Weights of a small GPT-style language model, trained from scratch on English Wikipedia: 21.6M parameters, 621M tokens.
MLP neurons of a small language model. Each row is named by its layer, matrix (down: output weights) and neuron, and shows model dimensions 149-297. Each number is 128 + 24 x the weight over its row's rms, rounded and kept within 0 to 255. Numbers have three digits each.
A block is one neuron, or neurons of one layer that tend to fire together. Before each block is what it responds to, as a language model described it from the Wikipedia text at the highest values.

Description: Word pieces inside titles. Word-initial fragments and contraction pieces midway through quoted song, album or film titles, e.g. "I Believe", "Come Again", "Fly Me to the Moon"; also 've or 'm in first-person speech.
L4.down103:116139134137129100126128123094131138123139118133151092100103124057151108126131148125152120162130105120096150161116176151137124129104150166161180149144168116123112114109151130115147144097105088152154129084122143123121163072089122135110075133130143105122123155097163093125117144102147117137120103145090130116149094149114078101148136113111158115137125156118147130093114110147185115106121125116140116112163104109113140138116112134124091143107144159118
L4.down123:143138115155132097108116134106107136151070088146099151104115152129163120119098131117142130113160135134121143100106141104148172157117141181108121117173124123143114136093121101091139111129137120090131123125164140163170157152138096112135159106171149147141166158067097140118138114084083148152135138148120074087134135130120117168175131125135106131115144163150122140096111112135107130103146105139086128123097125090177089128126107123155099137133060126126
L4.down838:113116130154158160122122129150125133122164122146147089145113157077140140150110097145085133098116110145138138138141133136137146131109181141126136122071130160119138130097156165191087124121085136146124154126144139110108124126164115102098098169108112155150158118135143116146139143101137158135145117164111155155114141106149128146116102084128183128144096138105131126108128163127097103105081107172104118140097123152116117147141162122116159144154103132154
L4.down1012:116155088161088142125126126118115120156140146095142152119098114120116126144153104122085130116125136150097123131132084124118153165109140121067120164093146111144089118132094144134127100134135148139109135136129163152109095115102155150167127112124183099144111124152131136135127126170116159120157098128120117144150160162162128141110140113130128154141147127107139128099065136072106125128097109179142164147095145153137134173103162153141117140144117128179
L4.down1311:071128132092138173164136139127153146096092138142106140112119123149094175117088118153082134117154174128146111123123098164128160141154126128102119157114155099129139128110114102123165118084118116090191151081108102141123117160149127118105088173147080104173109121136113149159149105133122114179155152114137097141084118125174150158117157145116146149130153125100157117136129122137165109163113098100139148148183147136123147111091099117106126119078104111088
L4.down1572:125147093098131101130150096091123149097143143115123092079122140137124118178117057160124160144129082113203132187058144188153115123126093149160092116114153136135184142081139150143095110095140105115168107073136126091165096159109097104130138122097122131155095156087146112130156062105156135169151120141091133097148152098092119127094114098127124108154116145155136132134173133100098127078142165141115145091103109103142127131157126113134125162136144075120
L4.down1578:109108194120148115088131107097124147074063150070128121130133141132128161081091153117137132133114093091105109105122149090107128157121158156149142138081132120163170132073112147154128137120123179156113103110114147163117128112128117124148136138099122146087129104133121104153102117109120124148115127108106094108113135140142109164133111137120114090157094124066124130116177114109178163136124136109156125155147090128114127180141123096110120135135128137182
L4.down1683:125143104139121127131132079115153170138130112131130120137140127127123121127126147120103114157122127134145137168123085135164098128067155114140168111113147155106137118116096130142149102125126134127136148151164126105131129157159106132156102121158159147123169106120148160164152110155117142104141107072151106162123091151136141131129137120150174141174085137147145070123165113134125152112081163087136121109141098131128184115151167119141156177127115126165

Description: Proper-name final pieces. Final word pieces that complete multi-token proper names (surnames, places, state codes), e.g. Garc-ia, Church-ill, Carbondale, I-L, right before a comma, table bar or verb.
L5.down32:139121157158117125127089111139127081080137118129175092126128139130113129128127136184149190096176124097098113161136125109173111125139113128132131119138130138116093133115138153137143110105095120119099128135098110130118165157143089153128115129101099121104105073134135150163133127146098147115168134143086150110114105164127090129136142141171156139191141135089092107129128075107166144151172118163171177078154115139085152141148152120105081122106105116134
L5.down262:120089102076123137092110128102126106140109123100114154143137120127126119127098114078103149148116115118123118140124095094121171124128100128142125159117153172148121134120153100146147097142095124137114132083139075171140150142091108134124094179108122077102141114086156159122150146117103132131148138140121116142150134145150139191117082146102065110126116119133113108168137113089143097105120131140131124138111077129115128156102158133152102133170113129116
L5.down338:115124142108104083128095122135138132137093171117159121136120141123119120088097150107107113085112137110136098091120117161119107105137102149125131118130155138067119111135144152184115145115108131133119154101117096145122133096133100139113101148139133106105139105100146117107120156134154152111095153155115177127125105144121116131138104165142176111134131165120132114175097144133162137146115112138145087150084128135128117122138094139138148157130113108158
L5.down602:139166138135113107080101143119116147157132142147159124089131089114108099143121139148126122137161145124121114163122117096133116142124120118144101147098163076115093130148164129151157148090153140117087145128128113117084107073099115084139167128111117117096126125125136126140106111135114165137041160118113134104095122113086142111096142144124155128125114165116142142143160160147156126111166119144132148155150146129144130169112078083135176159070148168162
L5.down754:141119142130097119149120121116144117103128108121078116113132135171134158131139153159136167140113157129152157107125120112159126105123130154123124205155105130132150120107154133172119133105143150108114142136136131167150151124073135101119153128149158175133097085111155124145108153143100090142113152152121120148123126147100130123121127117129092122111110156179145143103123098141119176114166146081093126161142087134114134109098136097126191136156132108129
L5.down1165:136121160139122144099127120164095088199127150158080076099122159152102138089140129131136153149116089124155146129140134081103106150090160135138141128131131150145131145151117149144087149130121150107103143174134125165115139081118097111136156136123169165124169163125124151105105165121136214146128126149100161199123131085087152101117106146126134166098106124111120129186119071122143158175120108163135105060143142077153091130193132107081138110147142148111
L5.down1335:091123181107131132136140133100098141151098128140122176123139099123153133133120128123110153105129111131126153112119109098114130136100161140103163146135080134114118110124158094139122115105086144133148130162130128136120118119129102109143136154106183099162138121172165182125131124118102114110117122135125136181155143119145106157140071091104115096108141127115082108156146108121157143094134161187137146118157152120136082186133147079135179132112125159182
L5.down1741:129165147139079096155100092130132122114140090150190100137143110134151147176131166152133139128122130128131149179150103156130156154149112182136139146093120150129122146165142146151122107127149111135155138127114091106117123105125114094169114152047139154128126113154145127146119128122160129137141088146091147097119152115065148125120071154177171120090102148151078090130123066143200182120154136165112138140147132119155120126122147126151145101149125122147

Description: State/region name openings. First token of a US state, province, country or region name, usually right after "City," or "in", such as M(assachusetts), New (Jersey), K(ansas).
L4.down1:152108147123164128077103109122130135119141113134139070158180123101109139142142153125088151122118134144137109140122131156114111108154155103147160139073146120122153101110185144136139099149101143108116189133137130131089139102134096118121134108115165154094118142114141113143132105094156176083122113168138165147100146135131101116147115174129151148133111150137135104148120129115144127145132105102124101132111086126156117112101135138111096170145102133075
L4.down31:090133087131112169169130147152136134132143141141100131120100147133146135080103108103177145108137119159106109125146115098157139115099148139155145156133117073139137137131119116120079129158111173179138157103109107135106214124134147151120100105109081137107076087120068158149125094116095131113121110124112115167099121116125178127135133115069109103102126141136098135144118083026134105136172151146131119160125132106181135146137079123116138124156147118129
L4.down106:126132147128124133138161108099128128137146162156134128145113144186102162147123114167114180146132152144132082135144097157096124137135075143148076091117158146116142137121094127154110142108168155144191121100115131162139083147108150141122156179085096134144125134086166125145120161120074112090152149153088168139120119163134146137125122132074095111152127117111121149137163157119109149114118134125144142108110115102097140133118147124144149124160138123120
L4.down346:128142153128129133133116147141128124126153119126142139117102082109158122157092085133125118096109098172140159128113157163172135107127153182143119157121101126100150136115124149130156106144115142124152108152103128116121131116136124159156136103115103080114142122105143176118175143169124119134125127142115156119153105161144091146152072143125133137138109144116153130138067135127101089129137108149157113128145129152121080155139143133142130111113098147074
L4.down398:112151143171137177119094113100136120131117155121136147138108144129134152149100117130088153146122190118103143120086144110117103160113081124167133124177151135104113095103131112148116133150125151124136154097152136103115108155095124082125120150127135143130083125117126100113094117133123169116143144154110141159121062142119132106127138112120132104128159157112103171135117121099136126155143124141138107133108113137141147132079143124126161134128149104138
L4.down797:108114171144112121114140133123124138131155155143157149113125153128125150112125116156124109178097146142134105110113165127101147162137128097170090122147134142098138105118114111138158127145120155095136115121122154111176156131135146080102119136140128126155117129120115138154089135122118127111181132109125130139175100175126142054167146127089132157134132122143117118141141101148093128134126105131196141118175134134122153085138079104135121125129133141106
L4.down1068:142135108164143159140119082152137204149076148114137115140138131096165149187093151143142111178085126101160127133144142115124115136131151097122124147147118138156098149100079092119151150144129090114086136098138121170133134136160083099125112113115153152137134117178131091164104110122127129094088109147109112147125131110121156135104109161102142124127143112123091117124099109129097148140137102164133133165080135115100126145130137132144160121071074095156
L4.down1081:082135186185104145126127118129138160099102118151180148110131129140118123175139121139101128147169129164120136119144134099122112148105148106107131135122110082086105114114107123139121149164125137096121128089091111113137146110095151076107153132139100132091028126183090183109138147119130116125123126084126109182089142160123156152109066134124094070146078130118139114157093119166149144111138123181127097128088070095163119117107145119122087087103132178108

Description: Word piece after initial M. Second word piece of a word, strongest for "ass" after M or m (Massachusetts, massive, mass, Massimo), also alive, Drive, Madras.
L2.down703:096166112143134103147135144120144108095115155147170163082126143103164101107192123113095135135130077086101134157151111131142100091147123106141112138158105129114107162157092167104159132112118118130134152140125096129123191094119162150139131116140149142129125134159135132098127090149120104130106123114124117101167156145102150118113090138135096121148169117093110116117105114112148171184131130091123116168114140131155140130104127123136144162094118141126

Description: Word-initial H. A single-letter "h"/"H" piece that starts a word split into pieces, often after quotes, hyphens or headings: "H|appy", "h|undreds", "H|onours".
L5.down44:154076151101168147109153138145160130108164152095182155079109119131153179090113108125118151154112133149137148123137181103096114154146131186125135114121130129141155135120186125156143132157139162151128121118122158143117104117097119100099124140093123142110134129083134099171121100145104128145099146156094156122106118121142191144118125127104091148113117122184117091119131110120133119225155123094120089121083136147118101132079155133152134139108124149127
L5.down73:144131105148122077124099132138186163110126139137129095127120150134150081130124152117120141146154115164152079126098149131126137141153118132115133144141113162110127116101142154153130137140119134108110096124113113116170134131116124140105114157113137168129107126159123069145138122158145103112110112154133086111135074136102139116168130087111101157134124023130117153146132129168125136129168161146099132151126145133138097133110118102134156112074113116124
L5.down330:131119134107130105088124099121154134105089151127142149107125135141151138115167109132122157160147126114157124158089133101092155132118164144159115166088156128117138162103093106105145115088146117119118117147101151142128140136142171085103118080128083138129128139192084131126107078151140170137089160130162135150123126153106134110169124061113104112108109156121100148133113169135141097143097140161113139113072120121079123122093109108147126095126121141138
L5.down511:137133101114099153126084157129139090113111130163155124137093144143128097145164110146127083155151153129120106140145128111132154182129113132103141151140183126139117099113067111109100123104138131106130114141148117121092153144145158090110098137136104071138113079161116121100142105120167157110155121130157134154144144115105127121161085116140134125105146149140125108093155112163122135131123147080126127139125123117114148144091151141151109102107128122118
L5.down813:170111096099111112144146120121132112123124147137137146108117141135115132116120095172123174133138150121147101164127123122153098110126143092147147116096074099149157179120125163151165132125102156106151114113098152104122145118122132096093125122101136137142089156144148132108159155129123113129110084124147101099144141159112170106134097121134124129107139151152135107126108111182153129128148121117135159145076125124132129115134119116137105133182173146099
L5.down863:116183151098135124108069123118092140125131141147103126121116134111119097120088150115084174133100140117065055110154129129124130125131096133083153111068110117119139114075106158154145109126095123124180131147176114122112102138172117143145153156152098126113127151113137145153145114134161130117042178126166124137138103148161091099093113118152111157099139128128151133134131120140131168163108087122132140119128109132131122132126085101147139172129127122112
L5.down886:175161108131155150151163134130133169137192174155111117133126111165115125134118162165144155135130183131141159146114125088102107109124109137138095171134110125096172172127114139131168184145123127141181145109118126097129099155117134112132133095134128142127108110149112140128104101152089124176101107131147138132144146081156151152116141171178090165132123144115171092173146130121145096125094165127139122145176166150117091122131082144148109114148141150113
L5.down1131:152153098108138115090126105114111126133128107107127128111123115160115113126151142093142199096153126108093146125126171111157097148129110095147158117110105145108111122122110129171178154121160156188136044142143112140128092131159114135127127123137089141096155163188129143155123156085127104131126159150137159116126136131109124134137091147137101158129122146119137126133106117162108097146143124131083119129093120106098114126088135139083126102143094108110

Description: Paragraph-opening temporal words. Opening words of a new paragraph or sentence, often split, that start a time or narrative transition: After, At, During, In, When.
L2.down1611:099090158126082137144145133128104084120115108095202110144086115135152142127127144147131085128151119103139120091146151132153114132126143133135140119139146138137116101128109120129097091121120120154095137114105101139133128143149134096138154174151074114209075125149157156155144180127096126107126131156126107134152121121167106180133113129146109122146133115105100121172154115126138107129135109121146135116112112129148128159107122098131102156150137121144

Description: Inside multi-word titles. Tokens partway through titles of songs, films, albums, plays and medals, such as Devil's, One For, Can't Always Get, Under Pressure.
L5.down414:144133142155162132123143158162141214147103132161164150109162126113147127148143131193103137144150121116104108116132111134135164126108111116115160136131163173133140155146080146128115121155137112148137146171147097125146117067109076130187090089134168116100105110078159117128099134090117154159151136120093108117105140119119138134118127120143108137136103146149116122130118102177100139139223122138130144103162109082092149124130155122111143105108111109122
L5.down451:074159156143119141145148153077091128135114130125132132136118153097119104132162169142151147140105095120144153133129112158128157118146202109113086087091106123159137160147153177135122124126129090136075135146153127133125136074125132112114152124143111140154099170142099115122137089077094096139140118121143182183130096128121160109090161142145160102101160058138123121129145116136118138174086117135108121067095146113080146147140119099103167120151105156118
L5.down816:119148096173109121150142119111187155095130108138091107100143155097144106098116114118103092163131105135160102144098130089128151105130156106128127127105092156166148149117149150105151132156156096129101170135138129111119153126145148124157134143099155118138152160126146141117148104118131157097128101143121114125138152122117097147120169118130097149160145154100135127108111128243157113112107167111136119123104134151179147147137126137140108151081118154165
L5.down967:129148129111094113148150142144115146109141126103122128132101141116122158136113130117094123106147128092121134152146157102165168081101101119138085145068104125131106115096156146137086114162114095142124118092125127134125117119148135129145160115091133116141120114145147150172129174139145121092099093150114085148153124121105115127106117102131110153169123128123125120172156108145125141091091110110126085161119123187116160190115148099147125112119104074130
L5.down1015:142176128141093133103101163137111165128145101151126169148147119097116096069128122096102125158147116102085129107145096104087100102141058115143170138148159138144143157153081094100121144162168161139118148161110150157133120127141120117119165135130137086111142137138124136121159088114141182134118144128130123145099132157085132176125161168142123120147140099109143100122135110136148177120115128168124148149082144148131167111097101145080123141124125105096
L5.down1173:159086142102155104115132146115159157129112121142153098162123127142128119133111123098122127113117132138139143125120139089119157114097135121135076128094111152109155122111142121156108141156095100151141156158138109161113156141128118098157123082095160087137111093139155142125123132157122140149123098153116141129103131136139126121133075169184123105149131118125175129079143145137116143122084132130156140131092172130146126130145088123066141078127117066133
L5.down1322:119119168130145094133120090152140133151133116105166105091106123071141137109152159142143080168105149114124122154082170139081073137086126173145152117197145155105114103128109101170117155110073153140178133089149114170134162131118128114095089107126128104066130165162148082145083129125098131143109121126127122157118123157133081105136116146108127103128105156135128139123158125133148123163158097112141150137142118141114127097114106134142091180082089159081
L5.down1566:130097136109143097206144122123108119115126131126125118163130124152124149128129163127145131163114092159164129116109149119117106086093129137118104132137080079099171125110122104137088133127136127127165085136105117127129154178175120129100134115120108134150115081149085133115122145150153097125111139088109173121137138103087113145143146076154168095120130119117166097173150092126081123068115107138138088119142111129180141140117106092145143102129153106143

Description: Word completions in proper names. Final word pieces that complete a word inside capitalized proper names and titles, such as Te-levision, Sing-les Chart, Endow-ment, United Art-ists.
L2.down1180:098103093123155120110134111156125104125092147190123134180109169173140130138141149128132130124113145157133098088135109103121142128119148131106097068151103113136149144115133120113142092133158117123106124119118135162140133106133129152178148115121099128145105136132083135116136137134124131116090122078107124155160111082109138097157138084095124175111174096162105139166137195196078132129115146160156119120148143093171131114151162128120117092147098121161

Description: Word-start fragment after hyphen. Short first fragment of a word split into pieces, mostly right after a hyphen in compounds like five-hit, three-hour, six-month; also inside names (Nagasawa, Shiho).
L2.down871:129157137139118141138130145118131137080189151156143152112153117151110105140137114164121148153146135142170134132094171144147122115073141124096132127113121111083120084182130143136144121149143148126119114135137103104131131117175086149118105146120131186131133146138130173120135113099118105150025134107131119140099151148127122096093142072103131127145182131162133155121127137200088068135149154133082116135081142116166117153157162160094127137152109152058

Description: Units after numbers, and "a". Unit tokens right after a number in infobox stats (sq mi, ft, in, mol, kb, per cent), plus the article "a" before quantities or nouns.
L4.down54:118131143126155127187122117126167101147111132108160131189144112138126138092119132115144079146104112153146162107083118124150112140107128106114132165098105140136065131163163120138146058103099108121149103144108134132151135162148106164130151163114117130128119126137133138149124096177163147118100153160154129125108100101120117149115113098110146081114141097149146102146104127117134104126084139146127129160121108145098126087130144129121124146105087102155
L4.down378:120153108179097144141151155137136155116121136145138121121144185133131091119153152142144111146117137137133165133125136108117139144139153125144183174093140125109065131108130155151123177102132097096156134145102115141106132099139129098119119106106119133174127114142153108128107143108108145157147146104070122162141154098154104119120148140152135114112139118140172083117137132123128156108099121107154128145100137116111098124097103133143119111142155148114
L4.down767:089147114082126134116105113123164120126103159129104110154125154114093120178120185126141160108106124154137132134122181120111131095122120102130126116141120081097149109128139121142141125114148134105103157095115105119089138125143150125107173131090158110109133170165137123118132125098126112148119141150133121124118130185116119117154166080141102178102145157086097105101131174132089081119107148156142115106119137079132132108129142137142143169149073130120
L4.down785:095135069152106131109126099145111106093065136122104135126133142108113086123130143151080095120116183135114137144114124146143126162119151111107160157123152163107147146116171138126116123127108109107139117087144141136115070110117105100133132102143120135095153138115153096087167148157124120127117127127146136113110105076122187159134078115110088171135135126121146106134119114075100129115101152142099142140151171131142177106097140091114101149118098129088
L4.down889:120135126108146081130114130116139132169148108139129144152157154148128131148130097092114158106189124122098100151124121118092154144128138132128109142136167122092121116103101121144105131098176134142103095156169106166119124124123153111134097146128159142113137133132079139103142145104120168147115165109146138124106149081136118155080133108122149144098154152133060128095096139117093123130092150165121086103158154139134130125074105121132141151127178113117
L4.down1045:109146150115155119121185146122168101133086201137138107181145106120118119127081064145126147132174116151128142117129133140140119097142114135100122161143144116135130152118146143154110099139076090142156120087119115131111111117114135156118135136133126126138103123125134139130161113124117099174110136110115084164128115157127120130167142130124135112116102111113136115131120092107171123153124140162159150143080167139069127130118154185064116114137113106126
L4.down1329:075144142124120126096139163157141134124088167134154103140091124091112149111127116131133145102096157150131128168151086146136084158152119119126128159148154148120098143166162115144127130108135114116098127206098111150159163125104135104161136105125112099109151126119191145129146158079151108144140151115150139158115139114101172088120143129093131137160155181136165088136124148125131135119114103140109131158116122138134143150117120080132139089150143161137
L4.down1369:138156149178120136157117125163109143175122089100151135147114151133139101142143137154162136163139116129135140182137093188148086142143154090110136148113144102132104181112104159177091106113106136147139088146112155121140074121104110131141102129138127136102166115185100138099088109110128146157144153118179127086129207122086101167132105144141154083121183110123109089156121172102147105080086049151130109103089145130096118112121135122156131079151120111130

Description: Academic degree completions. Mid-word pieces and list dashes in education and career text, e.g. de in degree, the D in PhD, dash before Thesis.
L4.down53:141143134133138140142153089136131156134130114115198151063121064159125128118104081130126172128125137094145082108140131129141145141128138138139125123130152158176101146124108147145119144167143100127116106160120149157174147100109135128152129081099130113144135123164148102176064154092147163156111142101130098203134144152138130145107110104171114083109157096122134123167108193138119124113150127135102155144132163093129163162169118185147133172118118157134
L4.down117:099127131113152132134086080133112121124142105116140134114167148115095120125140183130098134114125114132131114116127127166081129096136146159136116121107182135149115122076147185148091108132120090138081133129174101136107122139092173129150109172105140169138110127083156149156146145105108120138121124098131105137151094103166106107081107112124123124125163111147114109147159113149136141130117091097133105117171110179132142121164149131179101147099094133115
L4.down720:150127099143125120198110147117171128157121159125111098163174114114142148168154104134101150109075168157134128138104125132160189121130170131148150140187146142113116119194118106138147145167128129102108173137158093102129100127095099128143081142135132138121135049141128117137100130147112091123102169150115126095119156151120137077092149128091121136109148152115119080131111179114164121136165139174106144131164099151108163096148148127111151120135120181124
L4.down760:122120072045141128104117152112127186127114129119119120116076138154151105119129156111129139144148147092159093143139140126148133138164077128114170134138117122176171153156152148112117077107166154162121135135097151106149116148140117131132080083147160124089111124156152086142101164092135136124108118110119130085072126115124115155078115102188150150151122120156124144115159117191141102124128150118121097130128096146073092109126138159118117130159111089122
L4.down823:141107147145116131120128105146123093104196130098138163149118129128130140153079125112124122169140159130143125105121131165129113103120109133126141106122145129112091136116142161110129118098123091157138149145172122103141141118154149095107128114143145124143081099097138128115180154143168144114068153162105127139115118104111161116123141134109129143095128104072113174164187110143142091108124139101135137182111094133137144117122132106153152118120132105120
L4.down1055:112156071125129109083129156142145142132118155092117156144112148151116151130141134103154118134095124159134161136120127127105098145141125158143170148151120115148120117087083146147100129148184116128120161114123121158120164127081145148135100141147101155112160157153104131127083138102090120149169179156087135126128136144168118110135124154097135145120137134153171136134121131123104130115151153141122155095143178104125134156116144132138125145160145122152
L4.down1177:095114102122187105161108130125176130133106102135130154146114105138133129139117134149147142107124167188123116087103104171112096123111101145124130135097110138087121126135154114160127119083126150099137068132144143160151151115123104140105150106085155152091122145067147108101112125133102087107134149103121119102152116153118162143171118121109137098093146109119101163170126116152122138154149152138116104138136132146161119104126129129150122098100130163129
L4.down1565:162131148168128128159132134142092147109130178109142133178109100158153130141142145127133150103170120105129130087125134141130134133129098141141144140118128140141107176138105129139164132107120131114170124127142158153125122142099140104146151116134142173123135118098167126099099120128126104148159143159136117094126130180123126135156125106109147118148140137130142104139122126165141118142136100118090168111100130129137071160145136091167123152169164090141

Description: Place-name word beginnings. Opening or middle word piece of a multi-token place name, often a state after a comma, e.g. Te(xas), M(ass)achusetts, T(oronto), sometimes other capitalized words (Sup(reme)).
L5.down11:129109130176135092166143143150162114093142153161129139181158146129120108124131124126136141092164152133155097147142158118150137141141078136115140087158125122128117107091147113116114132118125151126130160131134133153160112114125117115126141152109133158129158108126120120146137093115148124176135094145132102166124149116100066124095153148143110180150189133087142112136133147099126119083073064150140160100122143155157150155100131161156132100097129091132
L5.down66:111104116118102147128116118123145124139163152132145120126132121138134121167112129149114153123163156113109157107121078121122144117124132131119106133142122132131097139116164117108142141112145087130123133127160129133138129119137076167119137126095139137075126113164105154131144172081174137128177130131137126120121104114153141124162087154100121166162115159101135087182168112079132136148114120121111135130137125149130137124107129055140141144105113110116
L5.down121:089118124139139131115089140137107133084139135112134142109129113136164133123107135148076123149141119119058128144127171087146135133137095111117120101149177126149130118157161110095100126158147149159125115097133088174183174132080137117130115085106153120106090110081099167151122151144149143123104121152112124168095109161094133147113118137086145090151137144105128152151172107116126123130131093095149138154132119127162135128130139103125131152096134134088
L5.down134:142066168117093083108172116136147099137127146107106134140152111120131149112129152133118160174154128117145091183129171160158125131168157132115120080111138153112132171140135106127117120126138116130117187084141103110091110106120105138199132131106122087126132098116151119119138113144173136132127132096090177091135106123107111206133134091157151138145101118124108149123073131094179117138125117128119115098141113122118132126124140105102067120110124141110
L5.down384:125152105095118134123142126128093125127092157117111117146131113109126107114103100110080140094107128150139123111174148138111120109112104146113118096123104093129077103106136091158177140151141158166091158136175093149134089119127145121135118096119074122180156131098140134107134108139143139120101169154160164152151140100146113104137131133154106126134171158141120152123121093108155133158116158122146139150161098156107158124105148100125117092118138160067
L5.down537:138172121109110132118122123120158121091117146104144137181108160144170096126089140106092129155117136102130151135096137099136116180143151092149169098125114169138106132132111109173098108129126126078119114147122100109133111116134133156135152158093115110140072149085076168085103136121160108117126085140099104135144112094131112114136130069140121093101127149150131155096142149122145110114126137100144109186127139151122170134119172140128102128113156124100
L5.down660:091151096093155188112126104112118111115096170121134098132140143172129160171127091109173112119128118155122142155149169138130144134127113108147111141134110117087119159122108132120151155158132125100139064100155100175110132105144109124083135135133105151146101133137128112123128127102138092097101127109147130151130123130166107118100148169107143130125100058105123138103131165160144108124136095082096118126132118142142058115138144129107172120123142122163
L5.down1672:144113121123135144136140167073143133125135131184112148147119114117111099133147105130115134144094146130108155163112114183117135097113152088133103081102126156132180147137129138113098152118157117156105084140096151165142147146160098134136125115129167140147097128138133109133131163113103138141136095112117129120130114118127132147079157142133134110167117130173125118123116138125098119160130154139130164126165147135091094147125123155110165124148126146146

Description: Infobox boilerplate tokens. Predictable pieces of templated place-article text, such as the colon after Summer (DST), Area code, census, and density of; also time in at the time.
L2.down697:163136099124097117102128175140143121078104142115150114150129126181118157086114141136096078130142145156162108161124124122072136115141074105116099122070121082138138140162174138146101123066146126144134131147125102120111144157137055151171120139149110103097164176121157148148109130136118164136124131100105121094130154167128140124128141159115103165117155136139194091121103100123173166127101134095145154133149141147060114174123156175134068109148117163161

Description: Unit after a number. Tokens right after a numeral in census, infobox and table data: unit starts (s in square or sq mi, MHz, mi), decimal points, and "a population".
L5.down176:097073137122072123111103132106118092110131115096111157121148162113103157110140099119132162145126136182098154133139147107120148132129098146115094142114136155114116117145130133151147125138108127097139127117120110183120149147150125173138117158122155133163127107143147140110122187112142158091114149129119112130082130089150109127125157105096115127141157105148112119127139165098141117086150086175167146139094107151111153124096097103143127161079115151086
L5.down287:128102127114077086122088168089132105134147124108149147182131184163101101094166106133132097174157146121162100099118108128151112138116141127153134120123117137162131146109156120131144160141141161119120147141139119123134157094122152155102152117161157153126143083174130137135130117122123129133161151146121148160116109089154118142108127141168126145137078092047131104123158108073112157105137141171153103166186119149170150124141139112117131129150139145115
L5.down464:142086131113151129113158116120143141091117112126120127109151103173133124118141096150149142114122088110204139109164088079146100148165143144167149095093136120126118110125125135121203119150120115145143151122111096149154100158092070170124135117115135136122129119094136129176143126169128148122156139120091131104144119121130117131178104111117153113138134144085097130133122131112146156110155128142158089156123125127124108147106115110072092126125119107134
L5.down674:162117125102106119125066164139154128116170161093127110121128105138143140082122108086174138118084112107162138143150124146141138114126130100105124119118157106174115110140132128137103094133113132149175114148142111114142127094146135127111114129121095137122122153148179103157173090138102131116100152165176126109096131098156155150140153115123163144143099159110160125138092167151146047142146109148109132111171141137120097120081095122183146122144155132116
L5.down734:130103166135131149125134137106095113121112155097143136132111118136166137098119140121139135089157100146123096126145136186048112091103144134131138102113112137113126127105138107108078079152121136124148163175117123140156153150095131097188171151120159114089118116119122099153139185087146152137099116122134131147113109116140122143145146101117137134139171156144152143156156109120106131130127142113130154119132121105138114122101087120140129106202097150158
L5.down852:132082142172153143119151124095150114123097092167107073111112119163116143149113124114096109107077104158204156128155129165120137145135132099144151092127086115109096153117121143120118119147100110154145146141135108133130134124173111172136088146121114095131125121180099144148118143188168186176161160190123134131139167126094115131114105120135141126147163125144096158097159163116105133129131135143116146122137102139143144122125136143154151127148162135128
L5.down1107:116105151098136130133159111135165125137129098111115103106127139108132154130124110142157094141122121144130137128119133110072120133131109138099139160127106109117128115098094135106122125138127083132143124104138152114116127151166165131118071135108099122124109147158141124121150117120119098114086085101135151126109151128149180153119125108123129164137133163129122131086108122103131198137094128111125128096131152101165171150146169130136137120147143128143
L5.down1688:109172124140153101118118120143142157136112114098153129128147153175126114147112122129112146102150131135171090117159130061105135142075103135086112093176079181142178113139104123111141102141118158140118121105130133160131141141139111147090087126150118109129125137156119114141103123153126162128127141143130076164132142168157155154161132110112166088142127088073127119149170133129153122135117094132123121159150132124121119111127137151080125074166093118158